Weights of a small transformer language model: width 256, vocabulary 2269.
MLP neurons of a small language model. Each row is named by its layer, matrix (up: input weights) and neuron, and shows model dimensions 0-255. Each number is 128 + 32 x the weight over its row's rms, rounded and kept within 0 to 255. Numbers have three digits each.
After each neuron's rows, "fires after" lists the tokens most often just before its 100 highest values on Wikipedia text that the model never trained on.

L7.up378:130134130092118147145191129135123174141101144194133148101144086049087061103090143174166159173148191077089099136147065140128195099138141140127118132061110161128115144125120136136133139127140145150166132111142123141130140180095150151136139116112099116149130120075117075151085181157117145109130061096146059138110125061099148047150159139106161102123072143121123122170078161092111134178112154139045177084092105139188099116108158115086152158190116073151121169166114112159165063170082120119113125171154095102059081149135140110122129174086096193169072085185153123140173130153128112115179185161135130128140109163090098140134126088183141136087150158144102138099108124173114100156148130132120121165055146136152107094103161122174151094114088107176096132080119159119139159118182114
fires after: "A", "I", " A", "it", " H", " he"

L5.up478:120160101097142126092125169111089167098057138117159129116143147122049104134128125120104138126153086088108085129160051121092104167156216177077139177134121134127110156163094157152158156079181127130134070137166135147081061108124171176085147118143113126147141068156137113157121111177054127125147118079124131144106071167144158121168132139112147112050115135091112046104121118085104098149167147155163138113094130119141166178159163134120146095147182148101150144175079113170116138132107115113155142124104214139103130136152125122093156116088171082074175136187125113092148161198139051088149064108177132097096168120145123136159099156157152132149120149140132128163121117173189127190127155118170148159151169081116174170097125149154138163105166088070162076162158100119119137107100107
fires after: " |", " ", "conom"

L8.up623:093122188161047160183144194164052178091134175103123093094141119151112120119110142132103149125153135096140096134167124121033144106078144122163130157156081106129108178102156152104071150123124151127107093142087115065130145089141129126109126122139106112091137136050097058129114152121134184127127118112137139111109080137153127135117088110146149181157130099151188126110155128143174070120136129145099100107092148149137096108149200053066126091092161117074165131150166109147131095186104201117154093134134178120111208147100157087086091145138110162118093149110085100132149181124111081104152122179124137171092164055074134175146093102139129109148160127129159090136134133065155082127054112098119165132145138165164150172099147126106195158169175145099114134154117135114196164122132132
fires after: "-", " w", " F", " W", "\n", " \""

L7.up981:117133184150169158127236145138118173158167136163119159154130151119134116104128128093108106107154170067117100180141153105132146110176141078101155136039111094125116179129112154178111162152153148172068085156120067103101145204126199052128096116134155148110110155131085118162120102175075155110096088168058072102155121146166075115158168103137127204066164113106118149161104109149117114193121125119072119131133119115176099109126145148051126134078157089145194146059158110109103113147076161126114116128151090130109123197143130240118129116110106143184176121158112150107113121161107132131130143086089099127141117144091147135118179113181100095077139157161134143114135091114093119119092106093133120163140113137120128140103121133177134100128115132108060152116158112056102142151124134
fires after: " an", " E", " A", " An"

L7.up855:115119164114145143129176175116122115156151104113110123109157151079110117147087151123176112143143160155052170172152126107096107098148162134137177130134078125124172113101113133114110116071153166129096127133123147136050138184118188123108127128190130191174134119081158128132126131167054204158116130166100118165152126143120130139195139149128090085153089099106097152150068120129129171157163112168101101123116179112128177082156207134053141098137158157127108126097135146107152141174047147118161211091097114081162113143191123135181093132087116101183158090172127107098097110191144106124188177128152105145053112114090133153122145136145175178126148132152110167090148138117197167130120114140114087225067104152080132083164116100095130079134111119107115140090112101166116134111152095
fires after: " a", " an", "ult", " in", " A", " |"

L7.up99:133156209106127136141129113166154148173126117125102119088148121089101105155129100104114041116162131122103141089159095096123211133131156092120128153138106121157068109102165129136109113138096113089151157158118171133113155135093135109142109119177111139168169099127155063163148102172128123124092058120152120149132072135110125132235119210154123128116089076077145091158077099153145156125110135122070154138062135101139147131114139113089172166173139088155156143172105188073136149139074104153150157206115082116094070135159088127164115112158125099162091127147157119102160134122161114161182138161116096144118189119125113126157115108108130133113122167085170142065144084083146133148171111097132197163039058134097134156152204118153111096118062134088118163161122150128120181164183118
fires after: " a", " he", "z", " A"

L8.up186:091122202137161149142137066143147091126147117130144156089122129094124149078106075118122155141116115056114104167149075102177149085146120114114136114122091073114148145106110151141126128132113143130104112113099137117135172169112130162157150101144195106097124162110104056128148130121132138143136056104107114110123148182180104132152135173111162111095110162139132156145124135130102113238137076115079123093162117134135173089185131098042127199115104170135105075076065108119060179098155172148089135119121098127140110171138089211118154074027136122201109106134114114149081132142160093131162199182117181100132120149060139141113126110050156077139156145130108127118124091086125100102162122125092140155158110131150158128079141124146080190127088123124085156150155136130176163117077129
fires after: " S", " s", " W", " the", "A", " w"

L7.up247:120098152105174108112172154129086151118091146136095183091149021123146131120153141128165126146111135124073151116123109060105128120163126082130183107127092115099157169158097172150174137092110123120113083127146098097139137147117169163122101145153130158129172155140120159167095136130044151155117160124110113101141117111118115114175165181125081060100116146119101112143091116145180086196094151096107114173170103087128158095144168133090075139128131058088155087097159135103141145150093191137147167116111115083106119145169089194084102110162179096168175125127102077062100176181171140124175176156153106180152111145062141184137159115159159141162106074090100191109138136130103116104095138101121126146099133129127103088141179146176026163118138137148160099186161109153068169131135111
fires after: " A", " an", " a", " An", " the"

L7.up17:131115160099172181109135124157109226098108131188156163150066121130146038045148053113151110184089142095121121154175102138146106155181109098183150079049098126126116166133131134094088145114174073102092121104119096135167141137137146119155117145092082135096110152182146149118096115104096136207128107156097083041146120146155087052108116096165089139102134152168139150154154087119113149178100159117100167159191115117176140081141108129103087098083141154137139068130102137109128157172089175146174184139126153090155139144143086138082163164177101141169157102126137181118158110161183118152126185154094116156167146130139114117113165121091115160103107101104134134147050180138083097114084124137143150193095122107160113119124148112162116159131159097119148109137119181139138131147108169
fires after: " A", " E", " An", "c", " Fran", "en"

L9.up783:130102171083104116093134139116088113127150155175171165140122073104107071100148130100134157153162109131037138168151101134151168106182104109134132145118133126162183185159191160110112132082101123138113036155095104087107165100117191130141109129118093113129142174148129106095085112136130116188121100118144167073122144185085118152139124079162119195148102141161148201159126109082117095170112139141117094136146128128122122097135086128077060119141082154137166146075164137092152127116149193125122064180148077124080103137185123187083101115146153141155179091120104059113101153163095083160116169096117135159149132115123145119112154175223112083100131094090113116115078168112149170106083130156178133159124131107145095140124122149124017120177136101161079124165097111136159145129130173
fires after: " |", " the", " a", "-", " The", "|"

L7.up602:163166173099138161130157131146140176156141150093143116106103115143158127137142133056143065138122143070090139109174066086066151110179116137162121135141098153157093129097133115086146120130106085157112113102129122086118133163065186126098176201173141104116152151115154162147139161161113101144060079168116105104092116120097122175175107121127138135154148102102082123163150161123106092125160139131070151180146150114116136151143096144059113092153089116093140112144130142116139109076112108211101137138158095101093084194162150204078066157161098106134135077146171086111101158135148116148155195106092137133124107147107125155102110130096189120111124150049165160087118163098166177138140061128177148111133176198119171088107144117110099110166082061187195116081113083120132110133171161
fires after: " A", " a", "’", " the", "A"

L7.up917:136086191094169172167110114128124150194172132086098110095115105112100138128072112142156131121105138108051083148151083096079129121120147079098140108106110117148094171140154193114114179120126126143115102132151150074102134145167164146167127101163172154154107160146093090096155128103102109150114045143126135067152134138161115188141157164099130128105155116121144129148132152105106114183107124055060185128123101140147131167203170127068099083093102138170154169092114107190130181141158158085116121157150164051147060173165106140102094148151198114148153076106096078109124157127119123140133122147121099158136109191095147138129087116157150118144104152108118079122041164105071170193126118117163164111122137183068093080114140142152058135120111151137070143106155132175119108163166117
fires after: " The", " e", "A", "’", " A", " a"

L8.up638:091140188148108155113119085103161161142116130073142114159147139096073147123095095088151142148144129092123148134091114180137137083085172102143123097089099107149149140118112165091129140082162121082143036106127143096156120131135106174172139123182095136159154093140114160128124150221124118153137107115067090102167088165152149089200064142145108098128072182121199156080133143158108056192097155130113125097101140173165088130177148126104179109130125134128158091134067111150104142128123151177139154146147084103073073133188173106094087138108132114148178100156108067094133121141113101138172108110111104155102183174127125155189125103080139096177168115056187114106099135197127181089096129157132145114180151138128154159046137148109123140194113133163105139118177159113129136155129102
fires after: " \"", "-", " ", " sub", " $"

L9.up825:128129125131111133068116132143091096075144103137106141118129122100115101116077164147175158152204146154082134136143093089114136143120158168137181138143138165109105118113097184161102184121137132163139061119153134116088086120135185200112139187143121098119127133106123120130078152129114117126117095096161125099164139116166159051124151095123109144113126139170193093182136166158132112113166166113166133113093138145102101119084129044072157206134047118139116131106068123143131121174098112109133115147148130119135107137197093156142115064123166131158104040142135090124131161191087139142142077045138184137109142221120102110130133121163201133126116156151134110081096137142089231189166147105217098117150108099107110101115104132152094087162112156091123103117179131115098111110154117
fires after: " c", " r", " un", " ", " d"

L9.up49:181180207104146152142204128180105215131125181137106148113078074084125074140115106078112111120118161090113124117094113119137141123130118132140189159120118148117154129150126169107106078148141102111111101128103089097126119099060108128132122081099100101125169133109115137127107146107131158041109111185179108091156126154094101091167125063156092126114139095127180171214144116129145109152144100162097162128125152150121087092127101156085167060111121102111109133118194203199081117182096142123164146101115085112117083175146137102104174148181123133137105106153141162110128141200115081053159188119111121113167105116128113165110136146155124154136156097121096127139118125185107121137026170158142108146133152069128127090138169121146160143164159084101153151119195112119106149208118127
fires after: " E", " P", " ", " L", " A"

L8.up86:165142177153112143149112145124122193162118100142097126075156127099116090084113085181130168091171130069127128131149115097090108147135142117150141074094128105134104149160161126096129077077100073119146103086138123166149129182133156113106157069146137066102095139117103065173146093129151133126137131139137162156111100109171083078149075109206132139126167144177167040122156180101101171162102172152129118145094102119154132089195124147154157192065167063139133094147114127189087141102123125146110136109082108108130130084143166123112117162131090098115153105072092110095135150098107087158149159130124102084130123096167180198144097138151126102191125120102136114111049154155093131116076149128101076135121154068107174091109184195130155157146072075091091169174180182151144164127120133
fires after: " L", " M", " l", "L", " m", "-"

L9.up10:171115149065101146146156158109122188132126144139145081146132171151109099139139125139152136125133115077117133098126123140149116182152094157126152104035164143122144060107114079149121105132175102122086103152158070177144155147122140154138150145122078154099124186133074100109117150123047095108085108132131033131130077083147086106170102091129103113133140130143150150156115132107126157233147105112152121118130139169135077123144149106094144093109172156103143176125121185126127099129013141146161137127145062061147116100107086174126163178089112108141163081143124121140150191137138096129128255138183116114156163112133179128114083120150108104125111136086158160095157138144092091121114071118133163153153111130192121151148119123153071167140095111122066121114088135108149175143072119
fires after: " E", " A", " B", ":", " T", "E"

L7.up962:137120185068089121146144137128177112164143107106113124169122153104145079083083152080133103092157151064069137144146125051135144109167148174084096098119099160101090181082118152118141122144127140141125180149087136152081135136174156109100098139139079138114124124146103122112155152115101153121126139170167056123157085179140125124165129139110125176119089076085133096176099118134141138134178121140071147085129180117157101131136161130059127150147152096119141114120170134138168103182107104160166143160156169124127107155212138173081062165044117092145161153122119177127060171131088117149150164151107133136106177151098110129129149087179228097120085106160175075159144053157174152156127086134160137183124100171130092085098153091108102106145097163175092104124121159171083143069132122
fires after: " A", "A", " s", " a"

L7.up459:135106166084117176145109117135088097161133130114140167122133099143076143123077211134142129112159084169103120155160106077074131067152115118145143072113184169117104122068104139141089097146120138124088074141169125127178136121074119114178086148165095152100164153149102091085153192110160102133103117133100100074207105113110122169152105116168044123104103211110119176142136146112123112170140127124112066148161165173106086155131130093114182091131095070131152138131121190110139145097119075143148098167189113103127071120153147120037104065153142106122131082158145170104140147118108132146124150168099137143101133184082093151093126136165189104100137127148172114089129170095067178106095161157157156109155149148142141138104142120071091140113182117165098128079134121131046170133113073
fires after: " A", "A", " a", "very", " The", " Is"

L7.up288:129117151147146210077134094129135181160093107109117151126131077114094058104148096079142093131135137045086173089146122142110136110185134126093179097136116129150103152124192151131130164053143078088115080112098132147112173208062183161195156133101105124097127168126154083147106153104116099187067071122121094110172142151106120111206127139105112180123129157142150080148119150094119122210126126116116104155133148115181143131116120128087142132143120126167170082084071099162104116129098155137132160192128053074106083119176085175082127111111124081142187082179074112124075160139200111135140168083124119142134172122109137133145127145206150132113146096159181143135114155142104158087128088099115159171128088134163149103132157107161081101149112126122099131140120160103145140139175128
fires after: " an", " the", " An", " a", " his", " The"

L8.up1015:107153153097111136135111201137115169153070136152063132135177078086139075101101072066196139120158103064057106101149102082076151143159120092108160163125192093127109144160102169175071120105165114130142070117136137109202162142116116128141123116108157101134162124117108154112130106133120102115119156153133073133139136137084162117197082115150070176128164134113150094127107131166109098144119180092134137209172158117170156119115124146054161107113138083135170072131105151139071178147128107134144186128165116134074140138126143118066149074147123083117197104108146119115080133179120085137149131125159132192140167126085145167146166096185147173149080137124147153117095065123125156101077105059164123147086136114080164157176122122120141113061154126110162177115125131138120144162177091
fires after: "-", " (", " ", " d", "e", "'"

L8.up93:138165186151098135142147108073101102101107132124129146157172093144121169126178102142073120180131153094176104110128171139098125101129170125141113144107148159114124174147151154132100103108122088103096110143152152099114139130154140108136125120100143138112142089135158127157093128122115149115128132132159123114132073146112117068157142114167084172189198109166191118127147178152132102126122150078142099095160161099109047096085112137085086158050212061114161096122168216186081138170144168093149110097123136097079112129166118128085157105115124128153151130087100104102073123126099106129094100113090149180135227141129112132160151132172125130184173080166120086107129211187070113137057135182096165096096074123088172166113138155128129133183149089082128113096205115126118172134162117
fires after: " M", " (", " \"", "(", " m", "-"